Part of a small language model's weights: MLP 1536 tanh GELU.
MLP neurons of a small language model. Each row is named by its layer, matrix (down: output weights) and neuron, and shows model dimensions 256-383. Each number is 128 + 32 x the weight over its row's rms, rounded and kept within 0 to 255. Numbers have three digits each.
A block is one neuron, or neurons of one layer that tend to fire together. After each block is what it responds to, as a language model described it from the Wikipedia text at the highest values.

L2.down333:166109126150085158097159106127089079110177076096166109145167126169099121122149142108161154165130095168107137146097093095122104116111139114138120148130084082121083136107143127132146182080138128113147203098097129173177116109207093124097095143184164151143155041119144121131139143116149134154080051126076061103132115094156107134139196084102065118137102182135134155174180095157130120121093
L2.down362:090144095191149101124092178120128166065196180122130084132111108126113182077151152082136202090161174121124112153192059156119124112121093122130201177158102128082142178143141096146103100129113098136093182138119138093123100160118131165194166116133160051048120108157145116088112142094160126124034138150112095141154183110110102136104103157158139076135063166122136089157179131085156175122108
L2.down614:112124156099136148158145119188139119111163124129152123138185131154151165146165153094087171083090121150169156123087127117151155141149163098123154097092140098111126112139118150161125166148168136139140159138099195082125137070053126131138134167121174136102094204131149103178184091076131074099138082119135103200057096127111137126125128146093116160124089128137059099127101075159096147114082
L2.down647:145070103140078125105084165137160087123166139148157175132071143174109141152085133145143165114082134085115159139126120108166064148157112133133154121158100095160119148163145151144114140074137196118045129154188095109102123119141182055116153137097143102150164104103200138137175190133119117105134092107163097084116149155097122131126109055153172093110119187140137142140122192103096102172121
L2.down947:114069132170124091100142141107139108146120082110099175142190132172135153129077139105147128118148188086180188146175103153145149126148123139088142074134122092108120064122118210127098168157139133101201145164087131120126188150184191127170110134073148175122116163120131168076158108166179099113139128142130104154146156061080114148106131112093115148177139143152088142105110071119119128184084
L2.down1002:147139071093096136193141114129148136147114118115110103105173140136038161102157141161104151104182127101122153172140106158138174165137152118115150167183109107124207139131200134133083136121157160142113097079148090105086091102164146139110124074074115114155152180186096111072200138121107107191125160116055195152129173160050140149095099108198118178099069144150181126113163107091077159122137
L2.down1257:090113135170148183207157134129129073154089101186084133126130104089135178120130129121163158088155134092180068150107150130153155079134141154091134147111098117141153130117083138133127104198125150152165122094101106197150145191161108082066106120187153121133141118095132148124059125133193082147148116105100148119103107092148127172111128110164119155137095154136122153144138115139166050085078
L2.down1326:080089066104123149093129160159163096166100070104174152141106166135144102029122159101113118117098143157100121077076124155084135122136146131107124135141165120129113160157097147141114123082109139089138104098186100102146118087131148137164113173098108141173153153148080088090122072157137143178116103132092153130097080132140113107110109098116155117093127151189073164138129137107157114088131
Responds to: Relative pronouns after nouns. Mostly "which" or "who" opening a relative clause after a comma and noun, as in ", which wastes time"; also mid-word fragments like "in", "ation", "ury".

L3.down95:091135172106091130090140131132114104107127120140161186093141151161147135115148126191170144146126135045132213142143115117150158072148084170090145166079164120081148113149129131152142140144166167130114103091144138077155164144130089099155092129120100113097142107146074133061181132150144122112112148115048128113128108177134169123162118128147092143118147101178145158182100119135165115126122
L3.down127:152155169152103090070115088147162161091137124160113140071142111098171164129111102139117155116107187067091129174089074138185128171139126166108103103168148129160100101090072113140105132121155153144088098198115126166155160137084101136179077087179129072122126111167192127127191134137136093164108146085075149233128140176081136131161161117153082205090086122147182205160113117078138106141076
L3.down171:108205117148165165151242139140070134137129120143141115134144119097125139106161087099110174091121140129107127095166111195095107153075063172115113108129096089174105130113067160110100175066099099095089137147129176126159160127085082151160061118162127180131113080114123164156104125157184096126054174129124123162105178116065103154200153149105141122133145104110098117175121113120118146117164
L3.down246:127134107059109128106135148113101117175142152133154152092156119107130068201113139125126108088174171146151159057149135172108067123076147174132166171079110084107129099176185139076111112104077161164110143103173022134154173146114067145191088077105103098127117085127145141144197112087141085146113145135060115160133187193108159153178130131171128149127163108135124169169108150086144117146147
L3.down345:114158115106162127177150145125098173155168206147125103153195136149122130093125148113114114138136165091133132024093119167114100165139103135117120145221105136159111159138168115093121021168116136094150160107114135108108096097130102125128122110121139112078042086180100175107204119152131127102112105115182193112184058085187152135158162110162147196140068135174097094168085176150089114101190
L3.down784:206114104083141144103077138125118101087153162125064169154136158132134186182134140123112162066132108114124116064186146116144098115114118137063106171148095121140117109081105152134122129104147164116148141138139165169149102124088023102208094086182116118131106164078093175144063156150092103146101136094118124162169093077153119044098122143154106130149160103153136134140139103102143133125084
L3.down1051:163178113088088130137139108126114103117155059060133121126116103160072128088109118102067073163098106148089164141133105195157143097074131161133136162110139120157120117125122180140137138112160119149186215177148143185158152135086128098074078134159069106104051159141074146105121132160172127124132155195141166142150119106091141162137145068083092124182112209137084157080143115144109141130143
L3.down1405:176111117129127138124124127087142108094114092148108134059208164147145128161177105140119149166118123116172096084118152111078100177145120147145086153112110140156058072106122167113146158145088170084115147177108179087120139099146117110115176125207118106116082085146177131181128163126127130152135125122107188092147118103125150103153094144119131096183087068136142122116181152138167135083127
Responds to: Adverb and modifier endings. The -ly/-ally suffix that completes an adverb built on an adjective (practically, abnormally, mortally), plus connectives and hedges such as and, also, however, sometimes.

L2.down230:170143140119161068088151105147106083156106159159129123140119066154116165201090110133190112083145086093156166118090159164158137167116151198131111187152160168089164096186116140151162127132129106107153138134105079151149207162162115107159135109151107133205131177164049100192126129154118116128090122096123132123126128096157152153111092183099168113104146090138080123173158090142139154172169
L2.down386:141121145095201127139109116076129086112212137125098143090144120099151143196128181095140121121172174157138185133138116141137135092018152144107208111077140131081088131112150051097147155133159111148103089160155136094121148139112152145157189116129097148143104123144071126091142090192107105110116113155153102138152141117037120135102175147105113130106100175118095116158186153115160101152154
L2.down582:099085137091146114077186087155129148144095134167105160157130133149144198101161146112177081067047143166108085148080163107098182113119118113076145156102146082128106129081083148166075172111139085095163170052156132194085103130128121124120140145145120112135087121086130130098146119108122161164149122115102111141102089109150124147109118141125088148105134116126146175173166082160107086082167
L2.down600:116116115137124146061153109121139148164087131102107151083139151167099137095134097074111104120119107130105145184087133149144118185094133158078143142119101132149160130167142169159101121148117105195120154160168216152166102122159127136075144174129142159127071094164149138121161137119153060165164097091076135113121084148055122202132108097079160118103125116148182138212160134105185159137101
L2.down674:102182081112155125065187139105146166152184097190167158125074111121074092121155132171149139114116124082112071161104104230125153125127128200125142112143099073135138069092089150118159103138078099142119122146124137176111158125130140112156120147199059133127147130173079145137140165142139146120130168109096068096140077137108165170161143149119137137114083129086152132132158113153113138098093
L2.down852:107104156119168163100125130121095114094134165127109198120126111120182028152155105152139105068091099079126131220102168152208145120132105160141124192144129122095192104085154115167128122152143111107142136063132060102136146156145092067131156114174086125120112115101091148084153175107121169143156157134081183111136110101115161145146123081162127131174049153107116139176126123148131062152126
L2.down1070:135124115080162127115137143132119180087154106095100139160100132116127158109134178111141160131115100169118100137136081146137180102115140101089133140142165143143163161119136130129158133181154123107113139124101147114118112116106146126165120112139131081095000088174113080105050164089137132090094143034145110165179143081122105123108136093091118123130124099140121155080194157147116131110112
L2.down1456:109090132071027126096125123118082173112091149141150141153112176128105153111109179097125097102128077145138146135059137157122175139118145156129134127089158097108171115206136191178098175118128130149133201080059146156150125168091088104121159137088148135091150106123109110116132122211097151156156067126104122168116089092102111137147113127121073091140100098129119128129148154106129108175166
Responds to: Adverbs and modifiers. Adverb endings (-ly, -ally) and other adverbs or negators placed before a verb or adjective, such as narrowly, progressively, not, well.

L3.down12:090076095128086133121133126041208159105079138158168161136152127107157111131146115083144140117181073140137136138126084104086115092098076246123138160194135168068109108148114115143106138134122112114098082129141190178144130090193090131128094124082144131166153121152181154173096211044148105082094147142072126154140115108074188189129132146142152160114134133130131166112205059145156111095132
L3.down62:143128188152140133102105128165073120159122156139145158118098143098170091124142176135084106127124147109144098112095164099125174111117118135140080084123063080079153132157086179124125169030138060116170165090100119114110157149136126140161162137132145170156137128096180105121131138134134192171130121132166071105144107141128123183125083093112075091114127154157109159153097129117130098147118
L3.down179:049109052085138147146078139112132178177075167078217146149113129121120123093088105094134163127128116165104145090080089127151089101135134157115154128135171190159078109152089126163134150119138085136171157081101167106116111087109107146119136116164115132125052115184101153124113162156118120168113050132136087074145112100132148155121129052142087149109169126156105109136149090153150036155070
L3.down412:167106112125121132123153110154160151112151129094144154118100155165135190090112157145133105157133086102166152127088131120178149091098055138031156130163152116117133114120113088132122100127136103081187130128139166161144119127119116153177186102109163150134164188146136113094162104105154054105062088167089052105055170101096151143133156129142195152144163147107106110155174140103109161129118
L3.down520:072089076081134133107127142111114157116131116121138150130130074148161126126122093060157144165182180133107074150137136172169126098138109104152083115099114167137154114095138060139067129091189117116077105103127103100090042112131109144133072138108169081114146153187113123163106077112148147120097136142141106080141137149137124147097132103120153050115129109082122153152156139175180174071148
L3.down873:178108121134110056134129210083099081167176108122114051151207175118093199139147131115191125144194185047179159129111055119096140123116128143164130091125170097116121119156127139178127175127082170163152117134138139156095156136124185111076151109125162218142067116169149140106131146130156189122156129166121116056093137124119165194107094097139149171151070158175148126158096115123068143115126
L3.down1480:133166087125160096125146153161130131123119137139081174151130108121104162123105124103164092167144145115093089144063109090080090125163069142071076074117114070199157112129145143159095169126127106113114152123120125112124108199065141186148137128145102143131091059133149152179127095059160135122133109086113140103159112156139124085131095090128082125085120176210146123131086090158124117117114
L3.down1511:026118097154144120136113126136161090141157123114184116135168141133144106123088114097176199124091123109181165162174093146117162156051106144143185106153090119137160138133137099096091171076133181141151212141116166135085093100099155091090140137146152139210142112133133123155108126157136165089129165140166117126094092083154136130117121149131136160110087059133113130120089075125187106087084
Responds to: Clause-opening relatives and modals. Words that start a subordinate clause right after a noun or comma, mostly relative pronouns (that, which, who), also would and to.

L3.down188:097152145186112136141090153148118180184158150109141163168096124154178142071142196127107148091096142085155046131139140142159139108100132160087081149135112127193122122109064189107100137127100137101200135155116103102155156127153145070095161135119116171137136091125177081129078164126176109159154127058135090120166163132142176146129170077149120143169040172169158135222127168102145095104144
L3.down320:115161173069111123125106173157159076126130209152118130172089108178122189156122120175128093075137101100166181210139143153158152160135121153097197052209138179085134067145112187113082140148181103115176058139087095093139102121146106140136087095127082098119137236083100157152083188130052122079146113114155170149096145136092156130136124117151154143165113150179149148127150114137067137168122
L3.down353:103086121121101123113115082142159109162080166103147138128086141144103149152130081077126159079097148106153148093064122095094154125102118126133178148071136134122083109112143115101097119121167099137160128152116188095126095114170159120131124087153156128127105226081021124097116144100121121151176096044163121111178143143135104162132138105131103132076101162092160131147135125130154065132132
L3.down420:116111093126112151105136188186108159140158140082098160124078098134158071166178170146111099142111151143102164136133123105064170154175104127181129147117188167135176110135132141141126143138186113139137075158141112107147150127162156150050128057137169113084121155119104118104137130120139090127120086095146198169150165056101086104156060058074166198097059150080095105150107108078125153166089
L3.down862:154144130158153062142099140087164091128155175136146168117113145139138119139159169074085141097190130140125139100140085117112169073115095130139195181118122106137148082175104180080115173123127077112157108100150086117159168111124077126100084130110157136145140190105147111154132134098109133106103163076127135113123064096127110089128150062205150199140179124121124097111117082135075116147111
L3.down900:097105139057115193086102105126173108082125078097103139176136131168118169101111103111101098125204070096139173139165131139108183119105137194133082200106146181133148144139098208115164144131162113176151160092138115120144124141135129132116115125086191152171168110104132118159145140130126165130201141120102159162109135135072122168109100124134088135217158118100166112156157106132118072151141
L3.down1163:165088187131123082161086122107143099137100139159114141141128138135115181166189154123092132127140113151126101135108143147114128190157136124136164116159151136156104083134119237094154151151209165145180168101127100072126102158175064099119178085138160125154115049115157114099125203143159152120142093152133157124113142087143159164122105095108112130206130158164176129139093112096116073144108
L3.down1226:161158161166065122163176145154105149122128204115098109205160152110126124141101073094105174150083119165177112127084176157144165134166101120115191071133193182138105094149134184148121103163127054180155138124121085114151158114135178120154201152119125093116140151149134085139115137158189161113175131139186127179114205121115125124164120088132116117151119168109146124147136139107125170127116
Responds to: Repeated name completions. Later word pieces of a proper name the text has already mentioned, such as a person, place or team, e.g. Dhill|on, Nietz|sche, Ritch|ey, Aja|x.

L5.down1050:081121111129155112130142111071143138112144155146168160150078129197152107062127129111096145141049119157166157127128190149125102131161103129115056170094090122110106075075072124174143092106118193099134141090093112131091126141168069118126100075134160144119169212136147139119158131176115109124117081116112091108150161148166119066094107059106111160102110147192137112113117084098168158123075
Responds to: Clause-linking connectives. Connectives such as which, that, and, or as that start a new clause or phrase right after a completed noun phrase or comma in expository prose, e.g. ", which made" and "lenses that".

L5.down813:132140092104150070142135135111121105119120098044164106137151129138163169161132107174166189167129160154142148104113130155079082187116157095135155155129138124122065079110136111131185165148147143063137092121106144063082105106175135114163126116173117105121129251137069139185121103177218125176160098149158159080147149129150111101126153095117101101131126153108149118119140137180129054147108
Responds to: Repeated rare-name pieces. Later word pieces of uncommon multi-token proper names or titles already mentioned earlier, such as Fuku|naga, Takeal|ot, Kel|sey.

L2.down170:115122112144126147160121155091176083149076120173100144109119124118102174149065091084129122153125131159062184133148123073083168146149166103155139150155132188186158093163087123122152162121127133158116149156158131152130141074113204107108117134158135104189170220146080181158085096104165233099168129172111133154121164132113124148127168167122092122168138140140109150179118104140123143091135
L2.down189:128177171145146087140144148085155162123100170154119076084170089140163086131151131171139126143137114106116090117149155154130109174127051158161155097089102133098172094112128102106131226154131202140116101081124150137076110087086142150182077170104093170089152122046124140127136136070151081139194124077128197133154154176107159075137123105141125144163109178149158102116110168079154126111155
L2.down393:166102172168131132097153122106146126146104149151135119085079133105147141145117109168159137185108124144104169119105139088144128100072077150107114133115176167133055109125151111144130164130152153133121108128140102111116107134095175165146110112107116119104127098156119107164133132067103140081174122146153161135198179091122115122153108135048097125148138101102179179163159122135122049130130
L2.down1040:102201147139177128147060169093062143098122142137117159059086114094119142148166123143133144088114111124010081224125113129151203085126195130098111112143163158129087075136086145103155112136151136127168131097055126119124153138169167063180114145106111137138060133096113151094116152148144103094099153149145085150166142106076109152195130150091186153146109153144151163147104150095095116113121
L2.down1085:128143136132114137087166076071162149131075141201103107123088189125088145145161122098120178132097168200178125172144116081118083104160129104156102167094132072148072083106070184075146128133140117172172197103133177124129119068162171140122132163084095175123104150120101132150151123118195107187107083113067135125052160135132107125113195114137138127082185062083102068140150115169162124124148
L2.down1116:158127103072118134142141126139110132157124170109158213111123120143138088108123146130107117154122127098118145113160089124065121137147066205171124172096132131121103097131107104117115123145145082138186150128095156117055126119123130100179159171134179124118076161157155150126119142155083113130137158136142097174098101123051196141129187111138156137106145168165114131136135055160095086114108
L2.down1149:130091129097148083132101145135124119151110176170144170149177117130086152132195153160166156068123152119147165107157130185131124155131104175160181111121176117110121100079121154137119097199149128127150129134145153125138150151132124104077179139125111084163184159077118174179099172120179145136123089183100175142137093075132141101128080093145161140165145120143188110159101183147104127152154
L2.down1419:130127139115109098194113197123176112138147162057126150126190070149131127130139144165045148189148078087143156157211136082114088104089076121145186146056118189130076153149104156104151185187121117126143094082094172117146133085125094118058132138157155099166064108125106130163176098127180089132130143126107181168136167141140142099123166155099138153109144075129141134134127093151138165134148
Responds to: Repeated-word inner fragment. Second sub-word piece of a capitalized name or word already seen in the preceding text, such as B-in Quraya, K-el-sey, Dor-stenia, Blaze-r.

L5.down99:146130126118150146159168167108091176030124146165105166114097105180115174124126116121125148170121160158136119089129163209171085168123167132152116153152148117152135096123222139107127160173123135091133131159127104098135133140145078151130193107121128109124132119160128120109173203138109211158140146074156120161135219108157139142118143090150069117141116135113141118086110124136132165179170
Responds to: Modifiers before a head. Fires on the first token of a modifier placed before what it modifies: adverbs (sometimes, often, previously), digits before -th/-rd (4th quarter), and prefixes (non-, in-).